Weights of a small GPT-style language model, trained from scratch on English Wikipedia.
Size: 8 layers, 6 heads of 64 (1 for keys and values), MLP 1536 GELU, vocabulary 5131, 14.2M parameters.
Architecture: no biases in attention or MLP, tied embeddings, attention and MLP in parallel.
Training: a variant of Adam for these matrices, 357M tokens, 5448 steps.
MLP neurons of a small language model. Each row is named by its layer, matrix (up: input weights; down: output weights) and neuron, and shows model dimensions 128-255. Each number is 500 + 50 x the weight over its row's rms, rounded and kept within 0 to 999. Numbers have three digits each.
After each neuron's rows, "fires on" lists the tokens most often at its 100 highest values on Wikipedia text that the model never trained on.

L3.up1074:497452548578467489469512554547505481553556439502475479498592555446418434450523507520497578455462543455532581418467535456467470429368436449560443465476569506494491504466546505546481505553522547543463487434510417418524469547515477432445439449500482342559556495429548593441507466610465476450495471422499478510513497484462530481514465496506536536388488534415483502570490530582569548503456
L3.down1074:462501582495473538519397494435471510358479483413450516467498451539400547533393481452522501522449460515550568492439530445556526442528510517513421493448592504602481538573506532529545517469482554533430509450536450551495404478453454498531583568560506539472362545485483531541575484548413518463435479453530519508358444500495558458496420514453494538554520516468475551572522441449514425491456
fires on: "y", "or", "er", "ch", "6", "3"

L3.up1128:420498459504651508379429530526586519521579535423485490500519460522445539517354401540445505459578489510493585562540512579549467427451454469470572552526547537405530565480467538542542524482504507511462580469507540488474580588538505504466465516445454459504418586531525583520550505475507502508515474389514534536581542504485509572556572488489464540524474473492485420575470471468485447515506
L3.down1128:586485537498447449502410572527463487523573580622501459499588487514539507488501554490543502503509478559403521479493497563553465593428393480435481477468562504535468444491517506478493527472521516571520451509466487516446432434522494527508477545618521566451544494447457492479592548447474530467469468532500510513400583519452438599441443556490461459491606446512588447482376584543440433468427
fires on: "an ", "n", "take ", "get ", "K", "took "

L3.up55:458599510538506426439526422548481560437536496436492540477554558555603516494488526496494489496369542482501571499450440468460543416347386496520434460525464532483524631519530529449588451443623480508469538462506499475463488562467512483535477472539484495501432442524471505511487463491507542537527478435538527501580608515512502561423442560555581529514567446546422508464436557568508477426427
L3.down55:599476571510609610459541526519571440511436501443485507481484510486508519502503416575523519486526488539445485561502500487443486442564424512542398438487388581509526458517481494518463439558503499524535383512504472474552514503489536563601540549582537456461567577500517529482539548550482557412504471469437496483474449458488443571486548534537451543424421470617485464618548460557547492573488
fires on: "|---|---|---|", "\".", "in ", "along ", "later", "old"

L3.up440:491464509536510449443562517503417461524532469427507513553475553447478507480455487400514574572587530526473443536514459519529465439475385522557531428459459565466488454483489488462486406486460541448504458466443531559541510502500474509474564485543401528548519541493491529513571415588479454434579478527459504418546543494497567557445457519450475413539594496454570497565608486450571486503486
L3.down440:522453545483458481507468564483569537591487509540438486502468510363549460517560584491521503477485528468456496578459472576423499521498430573474482480586516481648495582490534549468494441519559542551431408538434511570515536510480570492438387474523515518518493553512560522535527486487543595508434498457401533428530488495530403547603578480506476481473458560492487445444461502492475546480498
fires on: "s", "y", "n", "ick", "as", "ic"

L3.up273:438523523519557460458510505475512448553479409430425463568446586521471452491587542400551532380468465542495488535496536482563486467539486546550478461383448476523489484462581571476542538432523546514440558509543456479424470470477462469483474522539471491535524472502398411479509548552551520468575378634461482513475441515539527467480515506413435494522457439506561446575527562514581469499472
L3.down273:495512524554496486519449518544495489493493432473511497463554506461503506522603573484493515486515531489514429467501491493564549601620434550499560451490525547580477497591488496599492499503469523587392499553503489471442474380403528545507510460452520532490522448558557489461540472422502513378475523557389512487507497495460485541486334543539528516615458490565538480536485518568533487499447
fires on: "'", "T", "th", "h", "(", "V"

L3.up991:570586491542433543482464482514485414505515490492413492492434510484526581587442513531443532474459553454511470607531545474474552465380549422515497455538547501561448551526510553517447492489510580492490493544511378542414533492495529452506452527452464434459438505367413480481471604543484548538480521524418545512467437572474443516420484627520559512436500493473427592479463477513573436595561
L3.down991:501463427466576444444567514576481505418513449435595488423540478472560443415528445510481497537528500577538529438479422471494470466591524481560440439419452504525504485537509527485487484463486492514519501447560557487529534540474439618515563609397511549434511587591464488437475475481442564452483498490482503521403542436451536466535461540527443568483438527511533595493567442388503503564565
fires on: "(", "ia", "ion", "ia ", "ant", "ist"

L3.up890:428476462566458427597501622437482406451530317501444484511512545481503508437492400544478569377442471531426530483514509541533460516512478562538557440536483538523514496431420461539544569453528590534462509361557448563491513513479498460594366506687521509496554519428501528518443539495502547496503490447506488525572408486462449575511505582477448536526509503508487440635525571490558515608509
L3.down890:548520419458578491471515430544511544538494628532545474471518540572459470511522497464523462566574567553520407567525444508431456478446472464500500500506435441496533553486522537432495457522507436396521503626456568474499529553495455580529571440358472528520484493492469493466541573483416396427534546566507507385396520502516429499505461452501549505469508482438457555443450483518487500518527
fires on: "eg", "e", "rig", "Brig"

L3.up980:446533477505512423469475529506598527449531569547485505580491503472520474431449442483572479475498595565451554423553427482483496575535468484477446534491506513572500516556549561559511474523507484510483562534497448550580510511559515548482402560554497374555471574492521562377410523490510495542461479469426476587611527513519470500444467505511557478523426454382523538487539542491460511433564
L3.down980:511440460513441502510519491543459472524470553491589458478456508516421581463525407480414553502458416565485494506605474472524505542495482459528486541470435557547569491456488471508539414502498600510456498466489563420459410429547475416420493467539533511460511533509558546425430500560529446532429507576550510475506527507440509480490540491466496471538491450558501454550487497534493534456491
fires on: "In ", "in ", "was ", "fac", "n"

L3.up207:510510452554610502502507571500572516558450457477583442547527456490445575450458490503471535492409474616549455566487460470513540529544463599592504487509470547520509434453491555533532460470495504541426508395515488533526500450489458500504494543406576456496552502368465484489576512512513496497490513543542521476562513461525460453430577523445588439515452511417535546496525499474552432593444
L3.down207:522480574510503453496487445392505532506542601559469475455481485572507425510560469530495554529507444414446584575517586523555494559471470487473488605544417503482505509450519494456500473474514478486566493490420436468503555519470603540464419406487537516552440627402505547533475564366386460578459553522510463544544501531537436411483564491512504502513504597479513598451412480535479532451578
fires on: "ed", "a", "9", "ing", "es"

L3.up583:603495469581521468459560501392479444436451506478495471498461616466476424457507493509481580432414474440524578391501545464453434410526549462404501502477537507534557456524494619578486549456540522522553552492554529493443500491510469446580466466528465546537545496420505563479497478524467571479548520556526515574477344520541412494553523535536497539518504441411549477584564484447540504467468
L3.down583:495492488538468574548556495565527507541527503477555516549508511596424589594568490519508497548536487556523529505566496486555431511513521581540522426518455498499553532442336475462458434480580543573464523480539491466519523518577469614446438612497536507468462556498476401480520578486495483423506498519493452525438508456390524488423519442590546496471564588548452501495448437600482548476518
fires on: "em", "th ", "ong", "one ", "our"

L3.up1150:436494489515556452528561495512542512534502404349438419489495551429445433493481441523495575508522542513516524514455507570454516543412485632522455421402421543527492443474572550506496581480502529494444497500502448574425481514486639433505501520554516481564587498468502491491450516455510536467498407490487446458482490519478434540582544538337510527515498452505535456577518521456517386565456
L3.down1150:485541489501524608435473493497481519543464568589454508453637470535566507493566513567487496508371461523497514452641530495511510441591563479557496446570519508463504444619531515548511474554463369597595522556462494537515521474538489516440520493438489499483486548472507487553554468581486541498474511434602427403480434547467516559428512433512398564535514599397509441441479560451446413402538
fires on: ": ", "e", "l", "or", "mar"

L3.up1401:472536552501481372524518445547470552492480451429534521511517518574483497507448489564393541538469558495528468496437453610586553546491451565496461465507394479443462465515593450516505516515503531538564551535489360477500521453562536502494495487488550512589555640440489459481550466563549448395504465459486456446584566490489516473421513540428500458495553483473499444587498431579597472482526
L3.down1401:388417490432596506535488475440472475482601457485568474521546438571486505495505450455494528556351472494609522487517515516535602481537645502373554449508460565488640528548459481516468468425521451491525528420559458490471534601537540501451538552523462516550437562573426431542463459494582520642472553508582474420599541546546563516539585534520447550449511493461579441452478450536499406536546
fires on: "–", "-", "er", "==", "x"

L3.up1063:511572535529467404410494524481483528629519528490385544530522435479495546455538502484558496548479530454544469486563536408556500554513509482525456489543456508494633542541498525546509531568466442469517563464529471553449482548501472439601448400532457445501498505529544521514528511509332538577561472497454494512516519574526395466539524490492447496512585518482591454523466575417576472404510
L3.down1063:432536534494489429314422499554514443477518434519465484449507432454539491490545550561446465466463441615498483501535482432522509651499508464472505525535585496511540527423548429506510528543558430551463486521476455569612479543493479425557491441467507433397450450552617565478549563492444525502485484423532539502487573515491446504493524575480573487444402517505552582483583552407472373514492
fires on: "th ", "st ", "to ", "rd ", "é", "nd "

L3.up166:435518563527462520381511482556523454387474574407456499493508458473579507523558489472466565493538562429511574513405452564533473459555487508637446524496459529358482642402509510596455517485463491430493536474531484530455479512491575507453514516433447496466429562481461546545469496540504475527565548465407498515540565583520510523568565558491489549572468461538480522502432532534527511458462
L3.down166:591501517432427550451500509531505572430445551612455499531506549465455498491451447590513556470482509490377506522532422562511539512463465439529599537547488566459548599511471491475484542448516535563497604593534386497490499440502504498520561476500598454433473445556445457487503507555402500545433520558522512484529413536448616547502526473468459484499452422540618500433535555480495620355461
fires on: ":", "until ", "/", "as ", "when ", "per "

L3.up680:486452454485519484477479549495484384530526439505402509459409547519434451335484452507444509529545536519510521450428424448526454526563522527479469610469477533383549546420496478488466395539520525525441472447483519578520567557488522414525397494466433488418559490521505619525559540639472505520432523451443470513545546556495505334507505519470506532527524576487556479538496464491573411590517
L3.down680:447559452519490507473406441520472432408509487453478466508529469402473486497542484579503518497480485416424561485473488414520524474518450537536474468531518444512522503462505543469419440566476522516573451543467420526326463503526541581551529461509509493570464554532402590471467473531570432502469573478412566478553565537511581484489500535480523554476384451503605481503534435469553522538584
fires on: "e", "m", "a", "iv", "ec"

L3.up1404:449510511508492432561584573516504417494478515495485469515351497459600447463485467497614601452519524447529458521490466511564573422499452495538474484543475561505443517411542551559432450525458547481446608532536481486501501469549494485487557518510489519504504550498456513473452609645534519461502493385494413552452531593526501517520511486482527532505582529531441494515585531578510505617346
L3.down1404:491558495456499646522432435465555545409541478565544512480545523494505439557479429469536519386524442481453591514507594490494500436478552446504450476529500437575519474429519418565562498517505549531442481428425530440460376566459396498484551515472491539475452563488578517576490529450588476594460526485512542507500414478413535444414515507623532488572480544554428561584500432550451508584460
fires on: "k", "d", "-", "War ", "t", "f"

L3.up898:467493483476441379477463530475553478487491520514573362407544489483488464484522390458516487478467563524475529453448491570502464565446424526447507509540497470453456512550532499569470469486495526423463403474469524556455576481575612473530410487539477461524471552447485486542551459519548524494428482422431406472596498516474451495509541530393540579491505469441532499538415519469474590523431
L3.down898:525468559474525476507532530414569447493467438427519510489496524469441531485450506537510456505582457417522529486540495545522456560569540481579503468490451503490498539550581430543462444614445493541510529530473413546578440612480520424523536535429435447449552458409524456504492400456496459576503514460446504560505547576471439484461578481540459498506499484492541568492525382540480432516590
fires on: "ens", "ys", "and ", "is ", "ne", "u"

L3.up612:490531438480545532502586538551428480560513491449592563471475487449470548482498503474498449478541445505507510540545441489499562508451471504480460454434468509532516492343455588462538466520485541546424458510510500496475581523454500460446454519382505461426560585519488535513583471580546524485536491577473391525500567634465422456524579534486488536486528421423493511553483511418517472536442
L3.down612:464535492550447520438493471518611451472516501512479452550450523473565481532551447491496416488465542384514466530548451515517414491391453469428438511475391491540608412504439403507556369458483517479527414489454460486535477498464517533573538555564458500556527523486425540577474560408439499539468444485443479475513493431514502559449591511492433534579530498445501448563481547505551534524516
fires on: "y", "n", "N", "ot", "ber", "ent"

L3.up1360:518542448563597459475558498510601496516486468386412448537487606544415459531606506541479572495460455561513527455419544527508536487522439590524433477464486462403547497542587462539496518480540384578538500450458484448499480499546426479497546561566495508547492535460443470459518422487480576473484456515558462463526447512511536515455460475398418501577495408507487485555417482536606490566458
L3.down1360:527411535442451404525507472552471481484429540478545612508483543567652484514510404584499543450519525533416501456486525501489534519479508464498445547522481601508486541493531436505516527520581592512530518523477520511586550454412579476527532427570548496386523473466514510471519447500561476534553480509604430547496435431539534489548565497463462540458481530517518534565498516617463510535563
fires on: "=", ".", "-", "us", "is ", "| "

L3.up427:406515474595577474483452490514567509527504464530410486487460639554482454524508548528576552390483525504493451442521525469533493451484448571565527472511400456501503573570435516502512445562459517480430496419541485612492488550483589425484458493472485448512486516389455512466600428561458493492522548410580510577481541555458459555507494539449492452530562547360455452598514617497515503458470
L3.down427:477555503413477470535489481524601418520533511425422500556539552420516455496601465494462534640489496553485461573506471499518486532532506531485467478513528506536531453545630532519497465409496499439507569564611549534457462490591494487494509478546514537500443508463535458501461609492406530460599378498383514509517480438531524517513536490459482478520492527519565538506484435460525473585519
fires on: "ti", "id", "and ", "il"

L3.up114:479514503475530490479564553473558502455534466504441564537478494483545482492502471444463616521503638542481526513403489452538447407493466447533425421421403519489580500428562586598444594420518484461537513529496479426647486464460471467542452501530493539521451512522468402486464470537525485529498375526448470472549509516532519524445550421546575490491662403529531515550554498572576501424545
L3.down114:519469475539442498485487437633554503531468493521486496487534600524508546527478468542489594434484419477572519575443482472490568493488526525464374476486623473538510491489474554423523454474437507500495459437440495496529581545463531525611507529448523560571567420530544465465468455491472558542505630588521480547501531451503502592546470528395599549580475475484536496534388537488438470463449
fires on: "/ ", "–", "o", "it", "th "

L3.up629:508501499557555495451477490535499506619563359477453482610520558489588371426470421626505497462471509494486524557561436553520486532568460503585443498447497474516513489537484419559479506584580466533412595449560500489461577507461527431479462487506614453564434551409515570467457567530420554657524498429577486575520535538503495461563585478496452535513560436450427512556501523424515538541468
L3.down629:476485493559429484554445470566473446374537469592443558484484489489447500573571500496513521502533496556517459523453492434380552592551538504433531536504527505480397459451471482521516589412556492549481501498459504484505424508460451567493482511473536535489457471456445453527551468517588483531466468550469556401458524518521529562488485582539478560544438439522445479555515597498405379496482
fires on: ", ", "l", "Sa", "Isl"

L3.up1154:530435579486419412516554495572484509489503424492571536479455482537474446509473466522540553461558484576518544482442414432442393528543516571537499529497476527475474509521530622572467527396508550506494529546459502520443547537507508482533487428518494401530426433514477529523448537583480476484494489451586550539499555522536470537457534575551486490525594540479491458490510475444461424519395
L3.down1154:467538481566485550465500553520589540548545500535447477538504506473526442578591513431461498415463427468487446582482584598543500578529498409532480454521477483450454445581481508488584423520460409480363511453540470445468514575399437473482455523440453533474484579435499568528440511472555387557478427549468461514507506532493484523546446468519466599451452489553501488448511438457482545480593
fires on: "ic", "there ", "she ", "ir", "oul", "et"

L3.up4:479485460418501477502512524573497449445527429472638439542410529587358466518383461476510671388452485568492569429504510571564517504489504582564489486467495479439459524413477532471338553439558519425465498514400414448437533529562480461485536379493510517546510487551516573519532559555453473463540504441424478434506525464542477449561482586443434560475532557540511501504530497502547474527525
L3.down4:528555454471507498503536508541484540420575437490565532526554516422486483466651479487520508474503522488447456488444516475562563554511555546580427454501520461512517521430519546494568503427581463542515430563505480528534562447518529478489445503499537533480475457582547554501526510551463421518504411419481438490599538524486495465493573496412545497505493458522439552550515540498490493458499
fires on: "al", "/ ", "to ", "ag", "ate ", "enc"

L3.up946:430390454582565433536513551540558473486476457458432385579473513574554438539411471514478527477447543543417464394442437483432460442483444584551395523518485514499493465492542535591502528537594487481454537536536495542483546516529526480570506497483481431450368451432530554484430431580409538545553429499555589553564509464532429437551524473438424509470550497408509500431519543442492537616387
L3.down946:504498579519509462550426403457498553536433442448480417510448408549467419509481502452500532530469423472488496511524590572397510530623517484509515462531529478481468495610467480531632475413496450533429497567529594455495450461544411490495441495465414497542531521480445490566542486487475484514390496425498493531399531505397433489602542463510538432538435520497446577559538442478542505552493
fires on: "on", "ed", "er", "il", "e", "id"

L3.up684:536459506582473517490502497628519453554527387488513438462525441522550538438449490601565554389415552503462560420476464514444542523480480479511425553537444633580448430542476509524580551479626492608512575590565467517462513481482450379555461476399483454505483586467475510418405473468508474509485558409542560457498451465500436414472529517431534537511461484487496512552473434497552542560486
L3.down684:450450415504497599571578575293486572470493531474478501439479467420502523544499499500509482487446550500519526491514521478506455468427507493499577541546506468531565512530422441522429507588576475478492477510483466504534517511413426473460472535493482546515490378438506350505563436447505538430433511432446567545417433600492619449499425563569457489485422418520535561454469461457471487542502
fires on: "amp", "y", "val", "Ox", "ip", "ember"

L3.up961:583487479522534480536436434525531536502508548478536486469427478476578408510498531492447479483578460506485509554413516536536646486439477597412540493441539478446435578401425491468565450492485482589506447428491475513493579523420514510446492528544459473522449463449465465583542556538448550532502554461424419488458602507509452569574540529484466538457506475408435510503476505517571517497390
L3.down961:403550536382550505469565404523456467514508528444562491487481509574504404490504513470523484429390542433535439450510476470552454514438461506566543445541542498534465575511452492501445537498397465434474500509439542501471473558463451551493487445407475492458551520447473564425538455457521516518559577443457534448451371521504529517396536530381499531501377577587433520532500434523418509519513
fires on: "===", "k", "of ", "ed ", ": "

L3.up1153:455468441523522496467516533503472405549545492552413516555445439426460455459430416474429500505605605511423586466472412566440472507393455584480528519506523524504512523515541465533487519533467444394464584461498473553505586574501501526469417474519542501513474530463451540454417486487471543487439522437527514476564526610579430453556589579451574468581521471488525513536400532449454465574518
L3.down1153:589379423457487515485527540417458555587536430514445537468499431517461439466461454480546468552447473495489529577536484462625451515498460478563483504514491545520570557521514440500498464504501455465504503562522459543479489549448568454437528503481544524482514545580547480464480515436522510549603515540501539425585557507597533538470510554448514552538488545468418407522444475510457536474513
fires on: "to ", "w", ": ", "an", "aw", "b"

L3.up642:355494441480566469482459494467529492499557504537514545588451470534446516507395490523515501494590517608493432427526403479530497473555498524646531496507502436400527502488470489602530438498574468530458593495480447550509604615556590571466533494438441395454454485495455520537522423480511472541517520454432517518488578483524509421487584521498447513464417549437497543516551543444545507516537
L3.down642:544427467489448458522522426563471453569459542537515497471483532468568559482578564508563431446446494521488523510483487571491421471399400517461497498522550468524532480512568534485526451490457496557476397527473542471465439417505477520503419519512491557535536443536500408460530532573567574420487512525529503478494470480455502544561456520533507381508474482526497487516400477547465503458485
fires on: "not ", "could ", "would ", ", ", "ed "

L3.up1206:514525454531525467489453429416567492448544465508491489490476591384449487421545501585445548492450512488546534401514464512506483495594547532553543468471478647456517490498505409563521469523537477475477532394457525551433466576464488456552456494526455448577524511399501616424463472544446538375513520510513515379419579568588450457527469479484431517483440555409558577454579499412551438475475
L3.down1206:528584606554432444513490477454414479535566477540597476474423497481545569510474489502577539481503499527470460556418483350499462548580440503531464397534523465479401464494564457538444521490542521391476425494482504549457425470598544466510523547495538471511571486558574488514529577498426460378505525437440441562556578506500519524462500522402560390501470496541536498441500461438528511507513
fires on: "a", "ops", "A", "as", "e"

L3.up341:513408389567568369467575477430631477480537567498586538495555629547528474429467398552548533459525586476537477495530474544543491489495491587516502515482411556514480502584556580572525538462574506519486522416529526462449540502560505500518451492513579409529431478373525597476480487501502508487460428351554466529452497427503545508504521504498479497481550516435519442538486581497525494567498
L3.down341:481532550404423609536449626521426543589530424473505518512531444414440537519499548390554477520554464488472486413508576464537459535509538474491503468581551442499507492500509504435466510521465489474510466453493518535519490492535471511498476505537498571358521485519494519548562519486566479549532505638444483488567531505534498527554500544483506474507461411519412560450527495462470462505443
fires on: "'", "t", "r", "ling"

L3.up862:525515515588569467378460595495499467523511434522445407512512464493476496535499561545557544434457441390557418420539534503578460495424442480506482484473550557581537540419554556471495524467498416482487664476631519546497546604478512483620465546484505562502491538523551514445579556525478429515548413482416520507457589542446456391605526492473494511460516484487383566504542490491471467480447
L3.down862:500510536471501553535444427494483537524467538572438499489556495434625420451522456523565494494502557510475475428546556469466507430519473420446526468546459546476501583505483532533455514479427497528521515459489551452431530527566546505513487554421542432419537498499568495458508513393574535569570507475516493443440514460542560395458367424520560521493481468511541457505639541467550548541551
fires on: "th ", "to ", "of ", "lower ", "f", "first "

L3.up14:478550489516548532494495519494551544538430546549509491522460513433532517475476369484495525429515503479455500461489390543570519520501529524464532527363527575378533506451433515483586481492509526486453442482484455492444492497571531453436535445420443452419432420497478477572481474507510518452470446514549403406537501561512524507476467511538502514431496543497515469439477557448546493653493
L3.down14:461519419558465564478503522480485538492644472503550446528416474473387530562489396473464503485586492548523543456502582494488453549556443443536561437364484562468416429541505508472491516484586465614386525535475494511514496472462470455473522445493507494517557511510458434545501582538447532515576526549492527432496398531419439543422474496479410463567551544547453593530509540481513497496518
fires on: "en", "ish", "ik", "lad", "yr", "ep"

L3.up402:452490528517548474526531537459518402614512492566517507508610516529548466543461510505565561462498545495434536516410482552477531537472481472488488410463469513479472513503526468555603478517516561509526538498583457489502559495536542509481484396596402556441531530453389558523490463533496418508528529495512475449540541434528418460494505520473411457564510546492472444670459490530520447504493
L3.down402:474439509553523455612531422538523398437490552437469558550469504610524454576520511487528558544400425460521455501574441539472440579457478477527522549496381475519519469504492407565461492439439475401585592529571509464527435511516465428527492498517480519444577494533499547438454485431427493482525538516485419492587530457492560455576516472455436506524499536447555417523401534519538526495420
fires on: "ti", "ind", "d", "id", "is", "a "

L3.up1198:405564527505412444539514535501553474601625514510491577485437457541461529450504431544413533415429486482516482483462487478561477507501536477432490444518406454525502461487467443481543449535514616506476480517502337546490475496568437470512498471540486497552550532441520492498566476481486459491515453486427415486495559523473465478468538585467424518508498416511515445583437402474534392531597
L3.down1198:570478515515539493529516403500464564542553419517474445500451507525589453590540478494471460434476582528552483579537402547473435549515442470490556625528496432555448561443483560634456546446478399555543473513461550511465510542374528435447508528495526510459515485463508586564569476501464504488512436415465575435525545490471530469494480527456579423470483501565488472475426532495507506518450
fires on: "u", "it", "of ", "du", "mon"

L3.up159:446460472576488495500499453474504461483697517361434564591523551523543473465476420512524578501433490623498536487509485574556474423418530472561517531428518570387534403554481505446546582477584499356443464512458547472334487453564512417501510484490437466546460423530397456517583407478502445449462478536465560597367480539518424488531478491332546440454438531546546531543508518404472449559483
L3.down159:582506571551543534570544520443455462569492466458528533590519537469599443453589524557540499518511469556430600421499457417520496512492424438438501455467477509538466516459520488489543490503546471562473543568493517565611515505410550512594451519460518484531539598538461508498532491497521507474483543465518514505454511499561559588448512567533496447503422506449470465471554479518582507384482
fires on: "th", "U", "e", "or", "en", "ever"

L3.up1457:543481494451456544484458494416521406479406498435516534468487507494508478478488463543505557476536568488561593495480510553567562485535424403583462504422486490462520490570509529478574431409535475437494602536543523526494541586506544393441488473467534418520516506535519429508450597479464489477482437471488443491514463554497560407504573516513459553487525439457482531506532506494520520559540
L3.down1457:481531407501531460426482584495458491381482489565635584506528462509567511443510500437561552481515493454399536452514518515487475457480553440423478503451567506569401537465549542533501511481522560481532573541426421489520549414516499454495494570520530539560370438565538470584492436558460438517468421399499572452488525476497503450469528532450476601497463466489501537504484533478486655577555
fires on: "ess ", "-", "d", ":", ": "

L3.up548:530462546552484552498590510397455547539535489425511534562529523439418408467430441504517529528527500399484583444480510518537564600553539535356487461487497489365592427448466486495469471463540507564461583508574476500550521556475576487547554508562499471419523420517528514528519469500473500483524494561537440499505543478468539454534554460457475552434490478570519509504505507466547557463548
L3.down548:496479446461552506545467412467525541417446555502509544500476523461552580455466494515513458527482536496481555495523481521382578602456580589535466441427483413456450546499468560624544536469490420480513548516443503515425506496482488535473535506519452464465525391453554552462529433438489523538423485496515556572529526511579447467452506483514405496587397504463563507522499624507490546430550
fires on: "m", "l", "one ", "br", "p", "c"

L3.up448:500370552498544534509432575431557386563479508520479491553443498424564421503557495426570533438546520508369573534505437471588478454468462533462481472519501562532565497507587573493515527522450538490456603554590538415508529561554513529465484522415486520541471495466525481458523601541458503521502427522540525490518472533523522481581477521500454561622580441487487536522408510527477506499478
L3.down448:446440493517616435407510480518449580413519505604598533445534402510481498493475555515485455425471494523453487543429484555448463550562315446477547574486562567556544405467561515513481503540534518490505526482522484576480518434534580519476442438481526425494456576495492581537541422558560533511474514384510548507511569524568446597423559508498516451446417477565488395466447464513488510517478
fires on: "-", "in ", "k", "h", "b"

L3.up158:554537527499461495494534494499567525451566467486479521555491530443457482503559464492460528531480556527515493414498548511546497513514465559463394405558432425511512529442458415458569505506511579511470428477435458457586539539522532422464566539532430449517557521426424511450559369571447538539456498530457425451516515583467494575458471540456533528572565490469500444518495576475502562423463
L3.down158:528555510472481540516542471427365527552505538490498545553513475517455523456461485532529457561513475363466503523517539564370485485457595482396591531505432478587542494459548480564397525552483528430493545592558547508519490555523504589490441497507463590495528541463569545554544490525502536456489562492490470574404457501476396510641570562513595587443407513489481532487477376466428488600450
fires on: "re", "ri", "le", "tr", "rec"

L3.up1227:481522483542538542471528503484494579546425467474501486582532490482479474401474502451450522416428554464588421525432530526565551366441530457448457574426443481520507408473499570494504513502548554570485453457521482463485495474505511421545476562478538490598542502465452440472480427623482508453502484550491520459535494471628510608480496538454517502453552550505479540658536503510501593488493
L3.down1227:456471517583432504421444498512525469528523463482476421433497483495524510566486542577484504595524552580406602518513582474482443549473521464500579512482561461433455524537549507496468504550520489553524536454530484510484499514534418531542498409538495463470482435497488507494534470464528513510538425426515525520366519470478464490413507479616514540509515457466480400414510530422506481571454
fires on: "h", "(", "League ", "| ", "professional ", "ur"

L3.up32:447528454453548475500492516471469480520543487434489517500507578367471432438453496472467469498487477516448524474498525505539543540526477647520533426498534517599461456522514531470543445395456413579453429446577543484557524518542540490527462552451555488523507496474469503517506509577482487481487530494510454495473582538452535422558523533468500530447606606457550520586578478558548562532420
L3.down32:488471420479480537513577453463507545364508538573483488505562465524440488504552581376522532470508513416428506545547487484432419445552535410512491513554514470501465514423487474501527540496522685510603479502503491557463493537495480638505543480473583493464474431525537538498441491398472551570466435535558476515479504475453520439523665505462486433551496457487420437457466543451434572480581
fires on: "ary ", "ill", "ed", "a", "dr", "id"

L3.up57:479501449509463467492510450493458539463519513406481500502477566485454501469491440535574554498506500493506531458428443539448528470494394525443493415492424522393553533473590503552659431528461470468477472490560569567423507569534465458607493496566502482528471533495468568405503519469531576538504501399491567469515475508568531428474477600514529480477522451514566524502512446505582454591463
L3.down57:515525462557480548521485475437523545530505574480485493614507526592536441470492547514484487541482502471482545554478474504442483558471557449452503509512423576531540517573388468598448476463458485585520493516532491451486488441474467541480497431496550474577610484442497514445571424487499419569449432523531450549571572494487549532536524539452395513504438579369523568532486494547573548492511
fires on: "iv", "av", "amm", "e", "am", "aur"

L3.up1386:427436435442484477392502502420535499505625541469438485568466500435586473481473527389584462476528573564509519522564449607565513541476528558427499537490550502479499454455526564556413461507454464535518501513534402504512513582537551486549359469517545503539494498452493588421482548549543483533437464537490470511475437559481430529604487429500568495582524475479449494520455429464446457504473
L3.down1386:484516501463496531568547456507488588449461553437523447468489556500458548453508538567470485576486502519524581430521460448464512470537437535484495543424534551528507462539486459489530571518467532460484522472463476480442576518487459562402545446401476464544622592494514431547487402457410566515519541578452552489497484526464453589461543544558414511481457536563558430493540567425541446470507
fires on: "to ", "an ", "n", "(", "o"

L3.up1303:505523485479552434518524492436530526535396465490477545620553613439499462514516521519508492528511541448443434444480503430590565487550473636486437387413525573453570494498496451442604459420504551525455425449510539518481473499514470441441445482517537386522522504475534428544483529438416542454583426566426501511493513519403441476647479603463464511543492545458483472494483477512550624479461
L3.down1303:518495583483487511430541520450590492454481429474524439493514475409502449409510504471476521464507601496537539583568471537530474596581480445439518519440619510494522425529502501613526518546507380505440494502530454397510550388510590486583528568524420524461451459429399496477481505489499561570532504508545582448489466543505442495466418515459482424487459542530508498478564487469594490488482
fires on: "'", "form", "o", "th", "co", "m"